config.toml
n_kv_head = 1
rope_fraction = 1.0
bias = "none"
lr_mult_o = 0.854
MLP neurons of a small language model. Each row is named by its layer, matrix (gate and up: input weights) and neuron, and shows model dimensions 16-143. Each number is 128 + 32 x the weight over its row's rms, rounded and kept within 0 to 255. Numbers have three digits each. A neuron's up and down rows have the sign that makes its largest values positive.
After each neuron's rows, "fires on" lists the tokens most often at its 100 highest values on Wikipedia text that the model never trained on. A number after a token or word is its count.

L7.gate247:159091062094104097110139100082088086145118113140139120140126083155080115132113075064179147095127107126107133110149098039101175082122152126145113122117105151135122162156137090093129105136112140080192142163174127119127152101107146125121128117203142145151201104154054088107081123105097135101121147168079056096160110114123158093140111086163108133067131172071175089135130118091107064169114
L7.up247:090098086111124198154135120139138096152153071106093184134108114142145132068107071120129206070092130150103106108172107147085219103155133141126140140069118157174111127139102090085113117134088140093113091110135140092126112117084143080160169175171120127081184101144118098187088172134131118113121123145164096112142147113086152113114136186094114188105144145091130111130123100041128080105109
fires on: "h" 25, "k" 17, "or" 8, "it" 7, "an" 5, "ar" 4

L3.gate491:094149096126099109152141103093134078142108167116139153150130127136133149109192135080117107167131114096092121105120118120074123165094169139092166130154138048166144146125127095144143092137094079124081123099160166114139193073175140104123128157104155120167072119132143087156214142148177142133111161162108136084162253160113147092179100153162117152124080142160169136137117121151112045117091
L3.up491:133134141135090136125231146076118122175175144154128096158087102088171138154155143174089145166125118167158157120080107103089064073078094105152110144152171093158098111091151155136113159085134167111121147111092114158156105091152109154128091105110132156165056190089115121105118103097137115144154125101131166073154163139088068086160129165191138072120080179141134164127188179077146150187141
fires on: "st" 23, "ed" 14, "," 13, "\"" 8, "u" 6

L7.gate283:155086149140151141111132120053179125147149162062051100111123127117110120136156088135148155090072142108124137133107120137054187136102133143068144167117157144172096102117130119152168147077147121142172178099170190142124038077147143062150155159134191171122133110088172139179123095103114161110104074110152118194121124151130129170094140153141089123139124137077119125106132108168140103131131
L7.up283:110071142065124138170070134154083182121131127042095152150070116106132171124121096138158138129118115090110134106108104082095165126152125110122122140116172115193167117066145138109151162116127128124130088107160187109132073164144114094156177181129126179143178145111104166153121087164117153144157121129103076091119126167101060117095146117164148127110096113098161163118074122111158136111132
fires on: "j" 38, "J" 10, "ss" 8, "ern" 5, "ith" 4

L7.gate215:174135090077083115156068137128111131092134166142077108107118149140057101124141131111151129131108154128182114152169113106151086125153103142091123101145142112172114117113112107114166086157121107166156128155148191132177079131106099074090149135146134078117050097070215180143130143083138148160139100091225136121097093100103142138156167142120169150077161170130117145153139101109091085149110
L7.up215:089148146159099111139081143094126177150075123162160096160095163157126119141104092127136123098203143123138160134168187164107123120138114066151176093186051085113091134117109137100194131143139164137146156134124088150161082155149111096171111110100193129069084158142118162103157127126108123120084089156099174164153126113084137161123097144159107145127164091112128126164249167078113127153142
fires on: "ver" 21, "s" 17, "e" 11, "r" 10, "er" 6

L4.gate499:171136171088103096058122080107145091112170127139100186108093157115126127124109165131178175147152170130103052112140105107074142146141187156141096110129148125172079161144119129133101086174122086132172118165188119125102091130122111065193109176132129158144174096120119137176140073080100185131150055131139087184152098144170135183085105123146115102112084110144166083133189094127172108085181
L4.up499:102101107128115071028117165137087124176158107093085082141107084201109141139134055099146127139130149125092108086131161217142152110185205136104180129117139082105155091117138118086129153124101180118104128185118119126101097086105097098131120092097097163137142113099147176109167126114107179094057153163082136123099184070105091129102146091173104121141111159144141091150136094121148091091105
fires on: " J" 60, " j" 25, "j" 14

L3.gate341:211047149104112155075113158114130147174102133122183166136094126129108163114143148148131075139084121117142102117116136059133141130052166118077168109134157092137117100184168122117242124154109100144102130137129131092080085149144164181125126157098128106099083169085133141188139106166130132135130165115128116141120148206194124151157134140122167094131157114122140076156140053079129145147110
L3.up341:191092112152177153132083172120164108133150151170175119115121116114122172129159154136139108121101105169181078105126123130174085159079138123103187113120119131145120150137118174101211193082080156162075114116133149114080143159112133150089128156100159135109078162080153186160124132136143168108133100122093129154159111139221128174151127169137162098127123124197180075134110070047096122168155
fires on: "s" 20, "ors" 13, "ts" 10, "old" 8, "orn" 8, "ers" 8

L4.gate38:168117078143147108074140156124102104134124181058101080155150073137178138116112119139147114075139116104082089123146120120112164152149136099116105158087107140133140155191136116151136164214133075142101104166143176098123111128139169121174114085153132104121151109131127084199131168083117102146156135163110098205116154105102147117053144080165095155113220120121101102143101158132131081095088
L4.up38:093128144189156108103122147154159114129181161102168066140157091169181035094132102152098147105130142172125101093081127137114103172099129098145104165118121113136169100111137140127124119136121120150113120190155173103164123167167133090106153174114130116106113114043089136172153202134093112107111125115164139171107139078092178167103076128195166166102144098188117082189097082193147131090134
fires on: "==" 61, " be" 13, "=" 9, "or" 5, "ever" 4, "-" 4

L4.gate368:155097114061107162115156162164110145115101158104109092112126053131138105075165117083114128126150120129100181110099170105110131137128109121135193129164139149088120093182134103104190146190079169107105123139071113146127072104137106105139073117137144128119104195093097091130122122164071186165108141170134162103130144133127099126148158076142173194110082092169118113108142141114157106124097
L4.up368:173141136107127140144071135173088162080151162146135146075157107095128138125181165140058168107109135176114099104164150088125098171133119082115159111111128130172179111175142153100135148079110124186125089120120116145154116145105117125079105141114138194114095169163138144112114100168066144155131088100125175137155117075177111132095160135170062134132143172105138157081172129069148103183170
fires on: "ren" 14, "s" 14, "ron" 9, "ac" 8, "om" 6, "ers" 5

L7.gate306:147199142128142126132142153143123198074122160180140154120147139136141125154094153113177155092097157153152063110154107187119104084088101206102112137121135082139122106136119124112205164179102165140147138061137108139094091188127105107152082139150160153117099143143060103170133084137071079143106114164159133152177097138127164111109128120128113162116182133132128126148179094115142140054188
L7.up306:093168105185141129134142172136149154089160089167118110088129151111095122128132159123143127156118099063181162164077121111154126130109127151139182166086164136141111092114129094114137141163123123180127100131058110176119119168098100189165089198131131187050114124167117165149155091100070101185154173096138130113186092107161162087076135120133154103081097218096142154162108092096129112072151
fires on: "ad" 16, "ath" 12, "x" 10, "ice" 10, "th" 10, "ace" 5

L3.gate11:144096105153102142096084154149124132151122130151102174133169083126117135163129129113187147166102128120135090098143157100143124147106104118111087173079168131134110145150104183171136102127112129127145083061087169151178128093142168144108089091130089132114122131087091161159106137105153156120131158084132113085195102126119067113129085101149099187165092130129120085192088073084125148166172
L3.up11:110154130164107110120185123102153105168085161195087143124114145139166179089145173118090143156147113155115123143115115118154121033140140127134115073098146209126118128056139147116128117100086102171097145099125155130174187127119088086130109075168174091147100086121173095097107136135199118124155107154107127106078160139136103095117157128176183059141150117120126143190128083129124154093102
fires on: "all" 28, "t" 23, "port" 9, "l" 6, "erm" 6, "ton" 5

L4.gate65:151108190122116074103155153143144193129127141147098110157102113124090151146161144125110165139040140125141140093117120181138096150137141138065132117145160152142070072133141132132187153182097151106155095104146137180123148100135162168195148117068176136137105149071108103083168190106040098076083147095068097135133137128139107142123091105130136181160128142049112138124109131104140167130131
L4.up65:073162141184133162139171183122170202145090141118151179172172131189132156127129118145138052123103114053111123103071137118177105110165094127050122114148114113102185074117092129170153141149180106175132164102125098139122184110105109102122114159102161122168143117119122139138198154194148097112115117110146197169192136168056116117185128148108063127156109174091172151186124113148119079114119
fires on: "ed" 19, "and" 15, "d" 9, "ay" 8, "est" 6, "art" 5

L3.gate94:119135177076173119110188164076103101089115144188121199119143158137118116101161115179158134100122167088147145123132110123061069117121176171096172104157052177143175133160127113146109160098126136122186123095158115154117140135073133075161098133133153119128099176165151121112124128117173182139114108169142128107123060144093133104118171086136224162163069128129114146185130084145124083099141
L3.up94:072119174087112140141152140104156058085142096158125111093163119149146088083137126101123113093109144119121073162153157113154159189134095128152088111109086155155177118093155094125126091100148178131108148141161209103086121085151182125139133185099104136116091138174148112107142041132077160095121122097062105123139102133077176107139132134094111160183064155092154133103153133157082108111129
fires on: " it" 40, "on" 18, "ter" 15, "n" 11, "ary" 8, "ace" 6

L4.gate332:138102158134119082098130136125131147110146179118090093120132140197129118141111128152175208091151160078147101079143095152055152109104115142086124115165128113094124147169154087144082137102097124123147128097143195105042200147082168142112135172076140100131193084117160076125100078129132088145094131135122102133144135100119166121119104097104098196078095115138118141245096162108132192079145
L4.up332:164092148144132112136135172158155100111134168211076128143140084125098160114119152138165156103195132113153120090154165186121109072078095143123120118116134105080125124119115123099072152072125094140121097116162127118097161089094153157092175092114106092130181069079143151110133095122130105097089154187081099144156157169099124140155095113146094160118079083135155162215071154133086175128139
fires on: " sc" 64, " Sc" 36

L4.gate2:137161147090125121171174100140111161151154076170141130137138168120131129138106156080151096099119149131098095130069113110138133115072186178153126127191124130113113155107133119163098076167104158089095084141105154102109164216155097154112116133140132149123096169158191111070158158113177177176088144149156118090065137088106135151163155119158200198100133119110099097137197162156150149179145
L4.up2:094136081124116142166122132131148151116152074187149125092093157165146152113064098130112150119116147112139095136099137101068159093174160141122130027167144087129079119118050141109125127145043073130152149126146105171098122184128120158095149110119155124174147134130160190139088183184147119162184169182066183089126198154102149152178150132062120134090134107193114099099103141178169161133111
fires on: "if" 39, "ough" 15, "end" 13, "al" 11, " al" 4

L7.gate86:154099172092116081085131109089106075128145136078140186139144177136154134141120085090111133166119094119105122142099147107058167125138132182172106157125186175140128106107116144115089159157105110135152105136095111131068120128142108132118131121074112116206205168162182117154151137098083167131193131103124128162128199123125102136143151162125135076103116072124093148139124111134167085142090
L7.up86:132131135106133127085122126132151143082220135070120142074166130133105137125140135136127140090110167157145112206207083143106175100215163122109147090079136074150159114143068135122124169190125124168138204168114098192094127198137103113174095115149088198124150115140155120118135106105119103110131148147162125108121106122092099195118135106103134145118161160060181092130132145131094103092136
fires on: " spec" 28, " j" 15, "ec" 10, "i" 10, "ut" 4, "and" 4

L4.gate357:110116091091100092098061113130073170101183131125103119152178151126092155146151106100183169183130088146172151086068126105143135084129136096057109124062139052110156129160108141094145083136206166093140194120138148107102093163143126112136162137135092153110183163120083106126127154105095169139100130118051054113151085106089189142133173135075103109104151146103154128127151177190121162179156
L4.up357:092158135187173173109139170156088105118208177082099130123167149151138185189127095082137102124113135163099145097115130159080157120156163077103143061121164200105091077134119214123164090094150135105123127168062153130133161097125109099146146104116147097103128143108177145140098108161138142206089100147152105156156111172117110193087137113168158138139097181065137097072160133183159145122105
fires on: "I" 25, "ost" 25, " of" 23, "[" 7, "hy" 5, " more" 4

L7.gate384:131121069154068091096154156140121120092107185148129116087127161162145106095124106072112113148165160128059102174129119094100132138145112189168143128106119166116176197165131105102133070147121137144149112110107085118094154125154127073196096069154055141145171151161155117146130120129167073183129167190134110170118129126141073108137154087093150178075122106100126117144135097076137082151119
L7.up384:163065139128112126110112152167159099098188085079137072112186107152084148113168076162151141116159096120110080067068091117118136113097160103103109144089127096115156143104085158164112127103130119145142155125131135155132072127158138095127068150102095143081109097082131117104147064125178189166127125146114139082112109169119136141167186071171160139098101063166161100100090105180063118134123
fires on: "us" 26, "ect" 11, "ial" 7, "w" 5, "ro" 5

L4.gate294:117087115107055159144150110146117100139106115165155097122103176129153115087167113054092164141144163107114138125069053162113134179122113128182109128153174128150147134190148102084114078154124096085108128186113141107163153142118100106127135161143161161192160151156120084162108194090173129115078086164114107084152074168185106115111146127128101111187159145129071172126170118144165077146102
L4.up294:129098124088125137111140131152171101114109083101149116101173094170152145139170116134108117181146161130149135120127143058105155073205190121104123117064157099152142168075107048080197087139172077106131146165074142144178093085106125150113143105207092158176101133165093100108126136161129137085122108138103126073138172132141097116117151135191088099155125156170114152158115187152174050175077
fires on: "d" 27, "ar" 17, "oc" 17, "an" 15, ":" 7, "g" 6

L7.gate149:111106144160072113096126157111130061162109146131095103187144105105098152128204152135113133145159106172147090130071158162079170087106091123073126142169171157131158097206099094153150148164096122149206161106132208151114111126134134140160122061107134097161147162134044122152142113137134128106179139105147081125113153121126093085153132088145127103134178182147162114086129144103131160164124
L7.up149:076121174191071125089160111150137133109087144162175143106122146134147061133117145117128150115141140149114158119157074112104152120173182107156125160118073132149109112202117077157115114090114118154148111158091173131074182126140078137095103140098096111153137104143103110048127100129112136077187109163086110107128140095086134109193118171147201102116174082122149136155128114126189228119107
fires on: "l" 21, "all" 12, "ah" 8, "ow" 6, "m" 6

L7.gate288:148142106139123142078077183133079100127144164073106138146136141146080145071099125089169186101120124130142116194103137117138094155129066131092119101142125105154079143077128150164118160159031154088117130132136184128140121126105107070135143061146136118127185112186150125186107132086115160124141119139146128136120109148088101107109132144129113181156184123151194140163065167130149106115139
L7.up288:081163129121138143108094129130194111055095126118175127102072089099118140135145037115183123140151059122143155178136132149162082194194148088110139097090099162110123133115119136149138092166133102112132105111060150195119065077173115127150130118144127127179147110108132133099122123085121146079100183131128082112119074157130120120164155157140162153093128128135111155101172062091157129186127
fires on: "l" 19, "ist" 14, "ber" 12, "ot" 11, "and" 10

L8.gate415:131091169121099117116128134085152136092082158133101137171104181158090136075178126159130087133105174112107102122094128140156094166061076124095142169137107125132078120115150149083164172159114156118103171118165126158145136159168217157155156107128150165088126117185169068128154126104147110159157117186132137049150172133164114113069137108129139185108139112094094143138145117095141077104116
L8.up415:113099145128112115117151184054089090150093134110062203108130142148128107081189161171174109104077096136171120083126121170139099161117135147123164179115139115105091137085140131106110162120167192071131150064175158070152158130102112149079128113136141138168130128149149143156056101101124152142175109104074153101140143120159110173094118114146177135161115128119117132148104134124088097117122
fires on: "D" 17, "S" 12, "." 10, "B" 7, "P" 6, "C" 6

L5.gate423:134126168114099141129135096145096161168103161150115058081075108116104132077157180118120135108153128113155145096199042129088072153126162118063170143113144172163154103119121187106188087123132026151167126127085139142157121135092177115085167148104126106137114131100117131168120140169152150194114115130183137104119164126091159110054130163076107166163183151136205191088124165128119145098057
L5.up423:138124145102155078138109125100127081074062083106133116142067154136086109143133056145119102136150079180169151090125132124139128186189115144078099162092143175173120166119112135185164176123114082144116131135117103074119146130133114133185164130141154139123094057156077035115126090104110130137138169129177118107092114143092061141155110156147084133174096116127109118128156161085194086168124
fires on: "ess" 37, "a" 13, "re" 10, "s" 9, "p" 8

L4.gate100:098110150082081126125130068116167188097118076154144154108149137124110122121120137138127102126075147156111147102071104128139073100070112116110116175079120096123131119150176150060130136125183126095143060083099146123132111082137168141089153138124082040135063135080120092145124145132107120081124130179144122175174192170150145146140143117111152124121100128127192141170117082112127225157130
L4.up100:095150116128118142148138105129164105092143064136095145130175126150152164102137138122142030103167080166100122093038107162117064102128048160108090099113068124157143130123126143134153132144134173136133148065056158159166173158120142162134113155153178112153054155170148121123152127133160187120106144133128122159154147149120132157116178196110189119150146097183196163123119117135144151170103
fires on: " and" 71, " or" 11, "," 11, " of" 5

L4.gate43:105190180120069103079085085109187146150138071103106188149159158130134189079102081141125141139141122086149139121070093098083130148076176147045111186081174076108088148130155120123129130131127062126146137157112140096128115134121098107023125189099114106162098105103108082092162139114110110112125121157067116140168205139113170126090153101123100113169077140127181101131163120188137159115160
L4.up43:114125142152105116132127140110172148159189160106082160119109096178152180126169126160086133108132110107126134057139123169123176104153089123170066144089143160145105190137132115103147175077152155143130159092123126112151123217117119084130156142152165140180166126164184072122094084115114062125142097089101150118171137169102126119080165148165107099111068182094148097100104066142155151110179
fires on: " of" 100

L7.gate284:205136069156067110131165112078097119110054119187106153075133062088120096095128079154135058090142172129092131155110098148142134068112181154153111109153143162138144135152086108107135066149118135122118138093166112128058119130106159151136117072135132121120154118184159091107140101105134150097070108197153142115142132147145114138124123094118182070079101160096186099164129137088153075120065
L7.up284:137159119074148148123165152093152111100073074127144113116140129141147118102142151169154154119104169090142067120118172097159112205132158189116158150083117095168200115133074150124128175110082156184127202101137120099132121126078132175105163134145103099106096225128102126126078092092088119081161119146064111147069144096159190129095126105127102133123063122110137087125145187125137110114157
fires on: "e" 23, "us" 16, "ace" 10, "ter" 7, "ed" 6, "le" 6

L5.gate113:174109099139154099101129100161073118172108097117067141211143146118101080131103111100141119192098106105141128157123136155040080150120104052138098127149127090130092128124154136101088115150096134137122185090131194150125161112109131103060170169163123112090102161139120089171110159146110134102140147152153113154080095113112121159128119077128147177090082121128177115103172158161110117125082
L5.up113:164130167171171120069129115109128145147132150050067183101169153157158180132127138143093071106143162121085137115145137123120118109090128093108109112186150120135079116138105156084105074106141133154163123051066058111138125120097088159065124143137087099089114114127139148114127175118216119123105142150166109127090066121148143154113179125120114160109168149081108067114077124131140142166051
fires on: "ant" 17, "ah" 17, "ident" 9, "I" 9, "D" 8, "ele" 8

L3.gate423:134086069127142131129136124126105113201078108166127126124115180089200114154073070177129159186087084124148130170182111133104180134122118133140154127087142115119106096125176157094158121142078132078164118124049174080100121131074081104123158074166149149169070113130094125128106085186147154186125081139142168119136132158147050179108103167177132131163063095164133114085199149065119171124070
L3.up423:098111135161109147133143122105126120122158087156067123102137182103146162152067098097156087122114163103161159154165098156094100231163144141090112165152089116058115128170095143140189104089128139126136149078120137142127120134124088137138222128121134134110094086125108168120153142130090129126163149102177117131128171131102091171113148126151133078169110201117099052123151168104117141199065
fires on: "l" 39, " al" 28, "r" 12, " Al" 10, "n" 4

L7.gate186:063122074115114182121127128138152116125114058152150191128148080119127172115212135111059145109107111102105056170123126119090076152136142144082144122132117156151111086096084104123093178142161182090099087174095175077114089127098126131132125172147108162122143128122076105154199146067115134141053050156156169094131139126112128142119140112128146169138136180131157111157071154105165113106185
L7.up186:131092153157166077116087134153151128082126170121156127105069153113170124143151070131162096114086073112140076141172113152182142136159103141139039055096146099103067103143119142110169095143078091122139219152148127089151113140130157117148067158155091188082131118096151145154145120071148126173126116138130143157180111101171160128145127178109091120156160130142113186096134101146102094090154
fires on: "ew" 44, "%" 14, " years" 9, "s" 9, "ong" 8, "ist" 7

L8.gate120:136152139097097189067115154090121108128059146114129159148097155137081138115121140120146152154151165072136145133058161162115144203058127153104159118086176161123069100108141115107106132130142100131170123101110151109130143070165169082154119099151114126051166162161165072161149106159168078158170085158172133084141195166120128105095174078137156149106109130044103093109068180152117097113063
L8.up120:187085194095135129110139145120139076088163190124118132159093166097160144166187198102124118135146085146122139141113127105096153158132090107187142185158206103108126103132112126102118099124195189090153088176102146109124111141136110134109153142167127200106135139137129166109089135134142129112169113205083094112112112160073177114174110053121168143082110089109095160185139117142089060135169
fires on: "N" 19, "C" 13, "B" 11, "R" 9, "G" 7

L7.gate53:101096127118132095164166161149114127136134131130138100106073092118131048186180154137168177151147076144034076087108101167130103103117075097138160181136143102121085078162114054070105126165146126105137105152153167110102140107136142161125111152071136137130199136161138165157119089102155142115172169175144108107163112175168090071117139122152149108162093198116151134050123155090119112143095
L7.up53:146126102134111158096088131183143103133141137101123107119074100100151087121151120120106192086096130141108140152094109111161154098085148142157101106084058113124097070131159093083089117141081132156048181120099136120136129147132155150134098116173143149115074108129125132194136138101167160104172112105211128111122136161144108082148121180153172104175135148150173216099087059105139133050139
fires on: "ate" 23, "ay" 17, "ar" 8, "an" 8, "ri" 5, "age" 4

L5.gate457:125144093075136101114094119122101136172145184141114062197110210151124155137194112121103221120112090099136180095140126150089164138100102153144093113147129147077117168157128139121146060177100146124155167156168098102139176129125116138168117120114150110162146171135130111174150129158089181160132032127136114160080128160171161116112096124082192065134139135167157159131123160117076085103084
L5.up457:154133083164126168120128155153152140140148156200104111134198162145141119127127086152169114183163159078164165091172111145101167187133173095059167119138065118073108071113142107059129160119152092139150096062087082190094095130114101063077162118149124102129108071132143133109151157133102115143109104109156167154127191125141110139137141122139097166116097190113061101145186167136135112162150
fires on: "r" 29, "h" 28, "n" 15, " Ch" 5, " Or" 4, " An" 4

L4.gate271:131094090159139117113124122118159110122167145125146105126116089090126096083109074120097128107148131108131071154117118142134104212077074163139066161061116103113131102136145153175121124132115086102117138106203112054080130112131128084083126178103116134104168126118127068140105110100159124186128154157104146137120124111106169169097128090094091176181100120089203073154137147126140082120079
L4.up271:072157166116161121127159166138135047094194149165138113052193119149051088137109072102122148153118049112107115122094107165119117207100141167138091123097160097156196109101144172154138152115136091133104173130162085117125150152146172135124161143072158117129098121107127131105152134135144117192144132160177140146133104129137173111134145109114108113188082086120147064206166147072069094136131
fires on: "ip" 39, "." 19, "==" 14, " be" 5

L4.gate28:178113107143106145149076147145156155126143118155124112126138137173079106129119082156094120166135120154158124166177130148115159154106214141125110123131098139124074100125113109107162161176127105077127108135103144156165089140085111129107144071116130102147102082107115105176125196088107142135133104141171169152115156151081064174127126103178094172114131160099120085151124040093138095144158
L4.up28:118096185145165093101095093123148126069127146095107134053140127129114168122122103185121127060121138136106082118161178128186130119104138129091161098123125124087112109123109190089187125092158126141169162116209089135146086175092121093166168143075104126100167129136076160118084105081179096129143116158112124187125131157143097180137132152126098114171147162121124163124122178142117202116122
fires on: "s" 89

L3.gate439:168124159126164196101185105092115176134115121095119093125164123094097135106129134078157120081164099068079158167105128101080074094094161120041140145145123114119161150100110133167059170094098170074187083101088126048115138055132149129169143144038125160140160130100116126119147147164139113104118134127129123076123120111107134109092136158087109180090127114129186167142083140100101056132148
L3.up439:104233147172091131122078120152103128093094177147063085115110126132127178102147067125164115162176121165144141126205129147119161055128100136126109116119130109087116102077136072130153085096081140104107102201057107181153115181089070181158114117114163093144148110125120142098141129106087056128091119114106129162110092127117089165088114181175095118061086139138110082153117134129119171105157
fires on: " sc" 52, " Sc" 47

L5.gate417:145157115132104116152135157129144157146101102129113159080135120142180122071125112112091191135119122104111122109108121147131071177108148158151107149153141125172114152199123144196129059175154108124195140145089126101136056062079155108204123139108099123157137108171138126139122098108149157109177096149120139137157170110148088115145143125140182132113123159069121053152127087136150076067115
L5.up417:140189162108142104099173111103112099127131113096151126098137173157154125114135129089110183137079103148170115135121112122084122176145149110143135125135188157213117134161086205154091134149163152154188120172101140135164150091092161140190157161121143093161095136124144154096096117174140201119167091118126107114159083073116103085151140134130191117144105153116152081144089068183120158127104
fires on: "," 76, "hen" 7, "ough" 6, " that" 5

L4.gate465:092128147111059071066171081091100142112090083093134143118118144176143177097093155157143141127079085105145105106084127103125104099112142194123101136100113104147087132160121111130207070108137104148184135103110130182079181107133124115170090111075165145155051110209116124136152090155182139092093137143094157078090162165125168122152182106164142120187126181129113134112139114129154103136120
L4.up465:135087123137080093157144145156115169172101142126121166052140095167113146126172161162199084165105065136117093143089110128139144070107108169084140154047081184137158190153134132090125135132156161134070080122097146138173154124145148107172170150131165095092088103085114097145121061109110082081112117152114096123132094138139172041095107147114142109072163121093128170182121105148126165169125
fires on: "," 43, "n" 42, "orth" 5, " of" 4

L4.gate331:040092149074122073118122112160141131047208086077143157110089105106121101095128167076126154095157079095087126169135100137088096121156136159153110103078143132187198157156150131190130096147166080154155133095138150126158127121116126141129108142117132091161131125161149108144124128128184108166129092177165080090132139136067113100144161121100095133168097115134165177102149083112183109099122
L4.up331:108110113164152096142113118167167120095140095101090090184149099122152179152117185143182124170154131141145149120129128123182188139165141146114107093106119094121162129173094173138065092145132194132116078156158155089088151145142154202133118142102140079136233123170142138138108140099126095156106125118139139152118102152106176142120109159173141067098178099144121120074140117126152135113152
fires on: "P" 40, " P" 12, " of" 9, "f" 8, "j" 5, " Ind" 5

L3.gate29:171110171056099062173088120088133158115119142090112115190129076096129168073182127104145108180088133115122107098144158169105116140125138153103106141103074119119163082150088151098136149147117098144099145108161123138110169131131101122174112168124108118125073077157164121099102127088131104160129142109119097154137104154158070165143161149149075103176137178069187143098147122083158113115159
L3.up29:132144160125113140136094102191137138089171161127130062178138135130137130108119070132143081178113147164162140170121174158166140181197089121118161061107101133103181116123095085125145147148150111113099144134155114140145132155137108148154161058137109143110099138137136177153168113130076088084167102067173100184136155113165054114072126126151127119126182159117140110106088165084148114164166
fires on: "ern" 31, "ian" 21, "n" 14, "ann" 14, " (" 8, "et" 4

L5.gate147:173120142121132157088138096078132136093133111154119061106118127106066148120129132174145195093116085112118088086059095132122141079109136198113138094162199061126072088124145074106132146167098158089158061102145151061108116154115132161134084186095153077150175123061102109157151120132103046123102121077073126142086113144182131138105104136174140127100116139144132178155136106155110157107215
L5.up147:152121202127133117160167091142158111077151102155118066129126160133116152126128117147173145082165113115176080131166121182125128100099173153115145105136168129127165104111120109062167160137050108117173134108138136104128069114145113159141165095116158078153122147129152156094194129152093122098095173126107110204145161141182110134157141137160157131085048087113171210156146118140062127127152
fires on: " sc" 52, " Sc" 47

L5.gate94:132127136130133076128100116110075117123120067105089196107127182141124060105143126079127180128089081077136094090129153099084049124088154119127141152195164066167102107134163154175066077115134144148096155068092124159117154117114103112130162141145198083199044085134072083132120147175159114168144084189098134105139147092120187092113142136106149159118132130100154107095140118128106140130129
L5.up94:133156057160120111137200120116087060124066133142175101183145133088144089132167124112088146134119133127094167190124094143112103100145119127239107081123181154146114187125136108178138167147123157099147124125127121157159151083158140109081074168128127143112139113110127102063094139122188183133126146138155147095087089121162130107091143154123184083091176093085113135149143094109095111172096
fires on: "," 70, " and" 20, " with" 5

L3.gate139:122096079073144062088170155152062132146165167117140154152096129136198161106109168171175140150141174097164112133137091127117127093169095119178116151096171149106126101135169145154104147142142076103168164131186081048136096144162115077100047152164163116127149166113138087157064068164137107140096084143188151099083119128110094121183135087113122104129090070147125140095152137227108088114145
L3.up139:195166108165128152066163129092131120148128197050108163113165121189151159100087155116150094103151072100130147188198140127143189070079142107135102081155152136092137141130065177134114164118122137117123065127107119087131107127125125161126173127116167085117074105152147145106063135112129125190106139100175146110079174097138120160125081092205136157123161110073104063141111140071206112131136
fires on: "I" 14, "C" 13, "ire" 13, "it" 6, "D" 6, "em" 5

L5.gate355:095134145144087123134115132112081171099144206108070168153097105079113150101182110102131099178101120111125093111111151162150115163167149118179146141111104148073069068174127070128116114163159136111109179126168145118085160115120069112159118113058110033100095120132121121148073127133180061117139135194105048152116109103085143128172166148119123186111113117068113082139163074139120119079148
L5.up355:112113127143153121088101129159111141126168167126040123149112112096101125165156077132085132133101107137145081081127135198130073122184141084091190105062110185085116113112099111111091152108171183162101106163162086152125156139104124108100158152092164099092113095108070155127090112167146061133129104171135074119099072092129115111156164125098106184111080111137118103108123122166117133129153
fires on: " American" 28, "ern" 20, "al" 12, "eral" 7, "ific" 7, "ational" 6

L8.gate324:175104059163116178074108142126119140129138121112051169172084130097096111127152164155113088211132176095042040119091120157144132156089144152072182146124127172108162149117140103082132072141163123154061136104142120064091163132129126082114106086138110132120142148142118125080130145146129094171129131074077093128143137127167080117171108132121099120110137123139107147126121085104128125129107
L8.up324:088137150095096107100081156173035132161148167140174156159118113182126153132143106105122167145163068127122135090081116141092145123103115161129166153143109138065134130198129164182166135093150073121153099173144081173112084121095081132085173163077147152115171101131173147142145120193150160145161156178152157159138116223149163125127158119132110185124103128095111181217119142119195122156139
fires on: "ial" 25, "ublic" 17, "w" 6, "ess" 5, "iz" 4

L5.gate426:150124199132082082108211134133145082201157037133149197142125181118205042164134145150106178127118150149117050160078073149115108142111110082236077116195116105185130137147134120160116102147077152150103113192110166116069130162121131122112129158115160125131141152090151132112087159110101104138123122157088083134084140152173174144142156136091122157123127166140097134130120121108171128133145
L5.up426:147084172139072106168201136110117100106139097123125133151137108109132171180133148150092136072175134159166078153124130144139142072160159091141146127118178175120178165112149157102186048092169090092116173127133134173116081196113160156127106085094088167128167140105181111092142135128122109109151179137128125129145206142166122095172136084113144089090163159141120132083060154101139112138150
fires on: "an" 33, "20" 12, "ina" 6, "ov" 6, "d" 6, "og" 5

L7.gate202:121081062121136099147091144085110167109113186075109117157130085059113087126147148107154129133147107110131156110129096080127110104173093157200092174078111131151109150157143108079115105175169164089103107130141111111103108076150166124126123157118123089121077148115111103104109121112119114213151126116104093124163127069136150082088183145171102159154126111090122099117157144113133173090164
L7.up202:160113077081114122145126179082101122188158151111155151111134186117117133143141142137097122099098117100103104129116110122104115110168137101145225187172132094071178144156156099172156177120155101175167147155074134149127110109102120107154144178135166089088106154149051127125100195121118095128175123123162148086090089164163093152160113175101159109150135126137196145044127103099132126093089
fires on: "al" 24, "or" 9, "ate" 9, "e" 6, "eral" 5